{
  "activation": "swiglu",
  "bias": "none",
  "init_std_up": 0.0679,
  "warmup_steps": 200,
  "doc_mask": true,
  "steps": 5617
}
MLP neurons of a small language model. Each row is named by its layer, matrix (gate and up: input weights) and neuron, and shows model dimensions 32-159. Each number is 128 + 24 x the weight over its row's rms, rounded and kept within 0 to 255. Numbers have three digits each. A neuron's up and down rows have the sign that makes its largest values positive.
Before each neuron's rows, "fires after" lists the tokens most often just before its 100 highest values on Wikipedia text that the model never trained on.

fires after: "1"
L3.gate279:099131125125060154141136155169137144115137124136089098119123063140078119121142140125144134146095161130164151145096156113144129140147078073076150123132120137114167121124097196128117116132085132139117130141136106088134125074112109102115098064109152120148077166135140112132124107128141151150113109123106148135152126153128131146130121117148133129147129122120088146135106175121127159138140
L3.up279:094157105152120124126128176170151127139127123113085148145145089119107138126116131110117142094116116144149130132121161114113124119155135132096140129098170102109147110126184171157148118127097131138094127123161104107163101071103135171140142085127117158152137117129115056152148126091151150110099138084158142129150120137112163129124091137124111105104170148087091147148080119117166160146157

fires after: " |", " |  |", ")", ") |"
L16.gate175:110122138137122125100126149113121144093141108121093146148150167141143093116120137125157156164133138060165107102172149152102124133153118168101144072162139139156119077151131147115155132147151129168148123153136091171131135107164114108135164148118114106127153117160109131139074110134122110158164092121127095114104137097154111115075083142104152100124110135106152124080107132121103126105106
L16.up175:103129187112119124142129102127120121117123102136183133144113170099129135126129111139124092112124142151072124184147112132116101105110128160155113146102120144131121115123083116129083097132121130136137109155142114133103132133102144118151124116111144118133115118119149142190089146094126094112127160159139123132103165137126134134178125121132103159096143121143106099139074116122167098093143

fires after: "1", " aut"
L4.gate115:121106133147131131164112146102161143096115097155126145131111081153108111093119081118089106120162187166141083123125152168122145140132121121112137178138137157134161154146102135127115132104114184102097146143116085141120135149163103112138112120106112089114126111151200086182133149126095100134132140147066159114118103136122139173102147101164108112121132159133121184087117135142113165130124
L4.up115:132092101086135104122089157148142149120101142140118154133149108108112128077115150126085123077139145133136135131114153118153116146153105098131149176120143131114151157125131128126164118137115168095105169152138113132121164110148085112135126126108105129089147120142167101170145160082129066126148128108103144132079088152145133142114176099177110107139131117140114145130088115140192120120141

fires after: "\n\n", "\n", "."
L17.gate222:127055154104147129112130107149112167165098168123148099131097077154133124107107106154133126103093117122123141135134130128155129096107136113119129143059155087108094120158151109164150091142124136159137137119148150158106123129152156130142122123115152156163120105111167128101107135132148165102113140112139119109103142093121095139146130150155144095168112141115079122166125114171110090144134
L17.up222:135109110089129118115118127089067118147108111123121124110115163141139114150108085132125132120134138120137098108170132098145125133148128128121113110092145111145093107111128100123164144094126154176133165157153128175162061133142136113110105155086099120171176142149137139104166108101112128110141136161122119111141104141118100161150103131133123105143146137154124130128157113134188114117086

fires after: " |", " in ", " In ", "–", " |  |", "In "
L17.gate49:116126145109078133088168115145124130149083101107135144137133147131117126098111106136119110121153123107080133105129188111131120164153121144125107149197148128161080078111134135139162104140175116161157129178159092142133137092144148110119141148123115130130146101150148169077124092091113108152130146122122091147130116123117131130092119156140150145152153109096128110122116145171083136119172
L17.up49:163080137127086115148148128111159091082108132116113119125139087166121076133093114137103131115113110143130051167133137123111132117158120139103102135150088116122140132124079077143117114144115161147102118169167128181114134099098125091126144138120145148144134128127132126168153154119136144145161146099127121134110117124188121167097182090158100101149145085125161129140115136090094129121116

fires after: "\n", "\n\n"
L7.gate472:088137139133163087133135095113109151132136134125097098168124103104134099167130092156088186149119119147124089130139184094154129104136123152152143114103116148139180123142131151109113128082081152152123125116134128169121103113125139129120134148177113138110088160132126135138131149134127139117156110110100070102126163132132107158151105101133148153122079115152117105112157145145135126110157
L7.up472:070143140110155108113169125133141095118119112136130132139097090102130162080074136146088121126120104122161100148132187096118133135166126084142123174132156099125144148167102150098143087126110130081110076147162121124097148153137138130114132125156129151113116177163081112130092139089143134104129092110132106113146114148127076136125137111090125106123126119129101134147164147120108107092118

fires after: " |", ".", " |  |", ")", ") |"
L16.gate151:115106146094124122129158143137136158123173094151123100114155115169127149138095112110157103091126101158127131142174173153131115136151122136117065127151138139173122102149104130144138121111119125180158141127123092141133127138106101091135151123087136141101153133107138167098129128115122138105149140121079115185080127087098111115114107117111130158136104123082116074118086114103083158112132
L16.up151:146114126133111099130117104122154118150143136149153090149145131128104145181146140117136111107125071151088157138178133168097177119124117128125111093112091174163083131107073107142106117118133158153127170186162130124109135128114154150141094149082143135146130128156133140111153162094150122118149062120091097142129121109122132100103114134107142135144130103153111125143116136097122118145120

fires after: "1", " Japanese", "ian"
L2.gate481:176115169097116126115117167125140096161110163151098093132094130116107131131125094133113162120161168125103184080123121161120119132113094154121109146184125145163157123134116128156121120084133105103118077145143106143102123158117112154146128143119145094161149143094170101105097169143144079117121112141101167191142104149130129117088126160125120109108134130100108165120161126125146111142163
L2.up481:145105133145145153123143155146156097112114136112130151110101142121148155080148132155077102109150143094109136090183132122157142123108110161095140105132128116155156145127083118126147137136110134096129151102126112136133140119105145140163113122091132123135158117091158134158143163124159137119107111089138147130118124175120151115132124136144097115138133112087112160093136132146134111185116

fires after: "\n", "\n\n", " to"
L20.gate216:150122134072149078120115134078131117146113131116139117106167128156122129104119114149115130157096124117134116139138117110106155116085131122146118136088161147103151091102144106162097111081116136144147163095135156099087115113121128118093150063176144150112139117162164127097137135105081172118149135112108153142122131101138125138127130147137122154142091135165101170163073097154130114108138
L20.up216:138124155120162154134129139139107154160128129102148089103119114132131154138103138128153110124151127104119121090092140110146083118138128134130117135111168108077140134115114122143104131143090137147121124093161138161130133093123123122129149154147155170135095148155114110134143120072147112092102155141108081096162104119133127161121114091151149108129152112157104129175147147138124112145138

fires after: ".", " |", " |  |", "s."
L15.gate333:177103143083101122099119139123148158122113142115141116153125112106153134184117124146119113098105141165136119147123114145085149138105106154126145144094151113119085097155120098136121114117137140158114120139172124139151144149100120122124151109114121121099160077164127170112139120145063175133105130093154117096093125083167151150118159139098169139108087118092145123114115138088091118146143
L15.up333:109122133150118158146153086150129125138135145145135119168135131099118144124107113131124093096091103078170152118133114141107141112120107141145116123108137180121104129130074120162096096100131159130142172164146148135136104104155136130119121119111150159097186149135120140137105132139106074125164105128150080147104153117129134134119124162126130181153127117117148137116077116161158086111084